MLP neurons of a small language model. Each row is named by its layer, matrix (down: output weights) and neuron, and shows model dimensions 314-441. Each number is 128 + 24 x the weight over its row's rms, rounded and kept within 0 to 255. Numbers have three digits each. A neuron's up and down rows have the sign that makes its largest values positive.
A block is one neuron, or neurons of one layer that tend to fire together. After each block is what it responds to, as a language model described it from the Wikipedia text at the highest values.

L7.down46:106101123128160170152125075142113134158139110117165128101130087127115086127145127098158115094140148169146166142156162162153126139157151147065165157154122111111161124119136124092145103142129129100142111174150117152189111168173117080145132146130118114144116140087137097143109110090140161128122142120121102152094149114189142152137095131138145115137100102110158142131114141131138103146134
L7.down583:149127142143098123063132151169168123103086124109136099129121168102115136102111135145139141135107170103159143166132159133154133148085136164089116164155119146139130109146125169134150141141115099136138119124122156112102140173131082148139126116139119121085135160072103107105087141109130130133143134104119065143088088145077147156157076120096151099124091176127116137127154131110122135113119
L7.down709:115121127126152140155136134161143126107102157138150117124104106088128130120151108159162126137115154073125132084129112107112120139108104151120167127120143094162103117074147125131112169084106092133120173131125138099121165157129123117152138140113121094160090081121160156112104135130123127168155131115113093146116117079142093153110135113154144150128137096171141112117159120121140133120131
L7.down935:117125134152178144117182106140159103112113123134124129107079117124150129129122141146095109128135112105167128142130092127138102162104194089128090119132153126127144147156138117121144143133144127111077133148160152093137142113101111130150141130135126127067094116148141114137133127104112164125131143107093118143063132084162143097149192147119116121160099115123121130134144102151115101137097
Responds to: First-name endings. The final token of a person's given name just before the surname, in cast lists, sports results and biographies, such as Jess-ica, Kenich-i, Anth-ony, Tony; occasionally "much" in "much of".

L11.down58:108164113130105098128142143122111058129138102140138097109136120090086156100122164102127150136122091093141096139108125154137130064118123108136093116120158122150117123117166121133103133089125096100159160123177120112144106130124105154088134108110144135143110185123150153091111088090131124116097129136146119106170140154155134139141107128095148113097154135124115125127151098129119135145147
L11.down93:084127089110127106108119153143155147110162111106144134144123101144094116153101095117136152122152106103152117148119123197111135118135122110141143163117117126119091112107101136136132119126170091089128176157093142111160099114157178074138098102119128145095081132135158130102158141118106141145120161138155113129172136153128115110113132142145149112134134134139146135099076102133082097134162
L11.down110:111112080153146151166136110166103102163139140117127173131136128118132096093146109093132134111097098135109094167185134135108141133117111165118122139156126175148100178106137118133147117137125150144097152136153095102116078130131157056155196120133156073121124147166133171097148122114141134116127116142111152161152113146132110111089115138157124117128137136106145166082165140134132118136143
L11.down206:149146125130104126169124140083118099156137137152161181149141141122139103134158147132123140098098099130110076107156110125103144150160130094150124095182119148144092126164163115145182123161118112141129091116098087115095146179106130113100124125101131107166135118145116139131113124100167111139116125120141165137125144141112159149164118134179121119097169147122181158103132118117117137167086
L11.down283:117102102101144131144150137118100109137118119099120116144162131129131127141112115123160159092138124123122129185162131130129109132121100097111132158127123125134115084122132120099169114124119130127093127163090079114152063109118140072122175173167151115126132137164139152103164102131155112131149135157115156131174124082097124134100111129149152128103138123095138207116146172096137108134099
L11.down350:130097091106137143107117130162135101137077150127130113157127085085109135109128113133087114124142131130114123155149084141090098095126123083137142146165139090120082126110104129130116121118108130125132095105135082112147150125120130108124151117156107106169099115140133078133131110149090097112086132114149107104174076150103116142127119134149148122097141152112109146145146147136151144131175
L11.down379:131140114122195178120144186115130099137131138149110122110082123132164082119131138149135152127097112189112132106131178137103109128144163133123120147102126149139136168143135116109132173091099138134103149125139110147157074138155128148154157131084112120125135131152201137115157127121097101105086101148107143126148112092158108115120085115116170134127130113128171194089139129141139129129111
L11.down388:103112131125118132117164150128135079106131110120152130149144095130110164119129111124123121160123174115116111107165159087096147114126143131141083134134126063125110103144174156162171106123112109113185137119135094136144139120161116122158141157140153142135125148096165103113103102100172139092137121163119133059162121124144144093178148126154113098096120155142122151103144104147110085116128
L11.down415:075093092142155165122132138114141144119158122136162093116087112137117124090123173153125175172131102139144128128121131140087129072139099147107132151097138094124106130126124127086131163089123110120089133071128137113123141152139109144121131112122083232135139075116119109093102164102125154090149132138136123104148101111114148148109135104116119150100116106162125181121082128110136137140109
L11.down434:117091121134120129122128091120142159116140124124128101128134112093140101117101090131129103089135142146117119162105092083126120145116146157156098121125099082166096093149146110143109146134072161143129117111151150112126127156142156128153133166130161135062113109149153139188154108109136141110160134120173098123114126118138159129079133105137124158128139113162130142125131147077139128109116
L11.down459:114137133121124116140104145150112093148112104143152171103102135107146104102127159113097115159173136153091064147158117139137156138114088114107103129128091105082162113117138154121105140122160130149142122160128101164199146113167115111110144125144159092150131168152146127131126080151127114165110105153130149098161121141135115118110118138138127127111118139146156147109136147134142165143133
L11.down803:120090125109100083134159077129132155125135145131109100120118103143149169106160137126100117108121125140085147119117122157116148160131131194152151170096095131064098113137131153129114141142084168121132145130140076118142085126171107102110122151144118141109158153112178153144159082142137161136120161148156149141120100133104143087142160136092122128130121097117109142124113161137101115125175
L11.down1003:128126118125118165167117086103100144140116162105112123125144138092117142130130147073138136111129133102080172129074157141150135143158101129114148154106101163122069119124104114122125119135129143099099103144146104176133145122156094105166164080095132111118114169133101113100146131138094117142162082175092157131141111124121118142174120118137145150116149083112121090115131103129132178167166
L11.down1025:100138153114142153166145124134144120108108117130128126114148136089126139149146111148157143135094107094113126138131136164140161132163149123102144082165100121135134091122123138133122104110147134064104109149124110152129089125139144109140140145149186115131141149170095160167077136090109122091083135152082124173087143175162110134086165119080148117082155139134099144121113110131103122137131
L11.down1068:110137111164110104167125099123129138150149132155137136132123104135112127126091138127106152114145180152121086144149125109094128173095131111117122108137116151094111157126140134098164064146160128143099147131070120135132138116098110103135162135151140110173100103163109128107134152135111117142091140110116148129151116099142123076129154145150119130135144139139111118122115103131136145113100
L11.down1104:083117148166093127142108090155096152129117169106129154155128120123154126085113131069139107151088128131163114095114143134109154101142109141132137148115151164117141073164086114093172117105121165133129107107120141146166135105101139123135101115144138100117180124122124134132133161149141094138148152136120122108047172118158149197113163113102101115153162121127139139154152123122112124143135
Responds to: Document and evidence nouns. Final piece of a noun naming a record, message or produced item that takes a following of/to phrase, e.g. letter, evidence, report, videos.

L8.down436:117112159113131109115129144102105125131158113121122136120118078118138164149088109154131119113151098129122155149104150137116178165176101162167096152141130155174135119128107171155124122134156098103098106091131121103120086117158054100164165145121120144133104133100152146136103131136100119156095098134094133138104106112081141131097119142132159131133115111092134150084127133138160127118141
Responds to: Document/media nouns. Word pieces completing nouns for documents or depictions, often in captions or before "of", such as photo, map, table, summary, copy.

L11.down113:173154087125144140130120123143157089139120140104111128133085145128112109110105148135121142118100098115141119156085117107125101151119166112122102099105125142123134105155119153118116143109122103080126099151134162122111161116128117129111097158148143163069129120085175138091111103126123124164141134179107114117135155119099160102089186146117136147133114134123112130091118128140107114145147
L11.down170:164084104142107116116091139101120072070119152094122109150086124142152136050141126115089164121096125156132130114144092133152109116128132097099192087137112111049108096139149100143132147108110117125127135172111171148126109122113090100104125136130181117116154124143111193168164136098123148118137103093130114169135136086059135128106133095108113160139111176141140138150104125120102137107114
L11.down328:114123107114135148142124080123095137096136114126121128129123144080115130121116128156119107156122125115134100121101124121124119125108131142138122140141134162173158136165138132127084071123122152174140104074085112117105085154122160122182122161140136177118109085143118124146124119119145130134118104143168160163152131114186139124152137143132149085137122125111129127178130148113154131143134
L11.down419:094113115158106131141111150111153135171108104141083107157110103124124146143125105149119110122129148128140155141155123165140110146130119153143140128119087137109123126133116164105114130102123128166105110096133123104137139075160094138127157117136129130137153097089141160150141144087126151146126188116076114114095085158138141137136157120120180111100142166098100142082127160129136115113143
L11.down467:125128113147142108159106128126141120131047139113134093170096145136130130113133127137105176123101142153124122139112142107152151120151133124112105068138158127148149103148135124110150134132137117110139128131131149122162153123135095146160107149145094192097097140157148149153175133138093127176131112105133118134082107112145149110100181112076148142139131137161118112101116193158112095127095
L11.down505:123165127086153103144123123154142122133117112117125170153145126113149150093166118133146140155130098114130115129111132105121154174144144080136108086092091147088105115087089125111111140163131161113153152104118138109114135113145138137137132156140140109133119134112154160133113089117106186139140137104157110135064149122132137108116121173125133120114088155106161157152112184114117158189148
L11.down646:111091110146129126125086108076132133142140138106135166110152109111116092117108100116133166140076151155137162120111144128077143129140097158116113124121123123098148146168150135134117140149144111155108114117109123177106120142102087159143120126134164169139125118130083125127133136122092132118125143144162101120111081099140117132155132130122118148181152107138113111144123120109119154115119
L11.down694:123149100144145169148136145097093112109118126184134146119091141116108145149130147094138156154136108138133083116100080082116109093113138148114139142139138170109098105118134155102154142145128124176129150138097134114066180134148124148142127094120128128088127125140113139092126134152119118089116135122168159113148127137153127130124107113098148113106154116119095117150144133121116118100160
L11.down705:150176147126120173120137090117119136083136131111096163120148133113083098193162127145142173123126104129134137122119121146126132182141157072121124145107113117157117099126135139124117114109136157182105107108109140122098137131163145131139147140134115144117149102117126119145117139075133144105141123132124093149134168105148111100080141104123105119130108109154112133105097170122099127176131
L11.down921:093107148125159094145088104101128135114109138134113116104160137131121159123119130097106114113068126081138125102125125101169118137106115138128119160086154134118148125107150074141144158157119134082106105153107134102145114130136114080135112101184169143095143133121117138135148104129096148143099154113137096142164122111105112139146067169106140133140075118181117143089081094158141109125127
L11.down953:126166114141155159129096153141115130133102135124148148115155156141170083138158130125130113142111076144098138111160109138163152108161135098118133117123090145134096126137091115156140145127126120156102161126098138138145106136104120101101121170139145116108154094133134097106137125079092090168125107088138130151144150139123123118088114160102120130156075112153150162126166129128096147130146
L11.down970:128198144139150136133172132121144107094148139121103139131112138121107127147165105120133075133088123126128118138120158162160111133155108159072124099094140210112162125143147122146091143130139129140182145104129168139149125167174143128113121160114126141146115133142110115155135120172150114176156105140144116142091136117168155118120164114149113151111174130186085112150152150134132130146173
L11.down1100:166171135083080127087075130128121171104137135138110089121191107129075148152097157157126106147130113089101134114109170124129147091091124161112154160141120115137155123120155099139132105118135083168121099140139174117122128153137106114158149167141135138128101152118122141126159136117160157136119102163125095113095140150117113127125191186120116139098098132122117147141151178084130142148111
L11.down1107:106111101141134148103102159152154176084117108144116099156195085096191115163135072151150137135140136135119110126113084151123130119192150142106162130128130153144148085121093070155079152147126150145116112100099118114177136133087115161144154151150145103130151123087130147132147132147107137117150099146111116145107098150117163133114120143084093194100131126129090159134131121125123152125144
L11.down1109:122126136137149120121145102161143118125134125124126120113139141133115136135131121118097123112102130114143180122145166178154158113142123102169127114119130105077174073163120131154138130159139064116123099135115107127133124181116100116140173084133162156136101131168129085112156142132141100110105135116085109121095083135187100099154144128145139112117118141099134148163089102168146123123160
L11.down1174:127132142082121127167137126119160137113140106126152115106129114120159106158154117118153085154152117124127174114139121131085122115165159157098103147139129082145109137125118130145134133148114107119119123110121129124130142137107108174115136101099154152121123137180131124099130135181100141125113163165117145114150111144100141126120127162116110137122096117118103183142092157097132179103114
Responds to: Mid-name word pieces. Fires on middle or final pieces of personal or team names, often vowel endings like a, i, ina, in lists and tables: Gi-ada, Gonz-ale-z, Manish-a.

L8.down607:141148139136108147130135111177167156136116143128136108151136086155151125115122157143140148108115125112115116117100152122133108132148159089114094088094124154120176105141134117132184158158162110153094104141106134158124096066095147108101142144098142128108083114137134109177106143143174100096138133150106140169044132141128151114132164145142086126118077169132159111102155165088129133114152
Responds to: Mid-word name fragments. Short vowel-like word pieces (i, a, y, ia) inside a split word, mostly given names in cast and results lists: Christ-y, Chi-ara, Dais-y, K-ia.

L7.down346:138158099076114098118136132127113136104133098163163099126085186121123124102113105163129097109137155134128115135098131105132131113133163128124122111124152083132120117110095115093125137166142105126091100118157121111139122141167085115078139133124124086143149131122113115147083104126152125171146125118118103157125164166133131106106165136133108157110132114120114153104110130108153157148124
L7.down482:110142123132117100133139133127152149114110127107112122141158157122142152130145131114120172143122171138098109108164159104155158101128146102129058162130096147158092110161104147158179108096101149096135128111179108144108080151138149115082120111178126064090100128126148104152074106122134120156124152167120128144118114165114180147130126158159152127174127103142134151079155153100090134128149
L7.down516:129109123095161146144123138106140093129112118150137136128136107135139103090163110129115141123109144156115095111132140200140121101141136088116134118120122130098093123146105110164128103167114119130098117130080109115136091145108152115140202149151117119132146101082112138151169124120078124133144133157116188139118107125092127095115111172114128126133126127161156126144166145098114132096129
L7.down1125:122136112091172105139133127089124187134153137138089082126160151136158124165103138128126168123132084158120126119117176154077096117132079150150122127134141131158126126127104103107118123126068138103193097139120118089089121138107113131096109100125128104141130162141157136136116144188128124128143093154139094136094118134123163119093093132132112146138110141101145100145114130139143131137143
Responds to: Plural noun endings. Plural suffix tokens completing a noun, such as -s, -es, -ines, -ies, often before of/and/in: convoys, submarines, movies.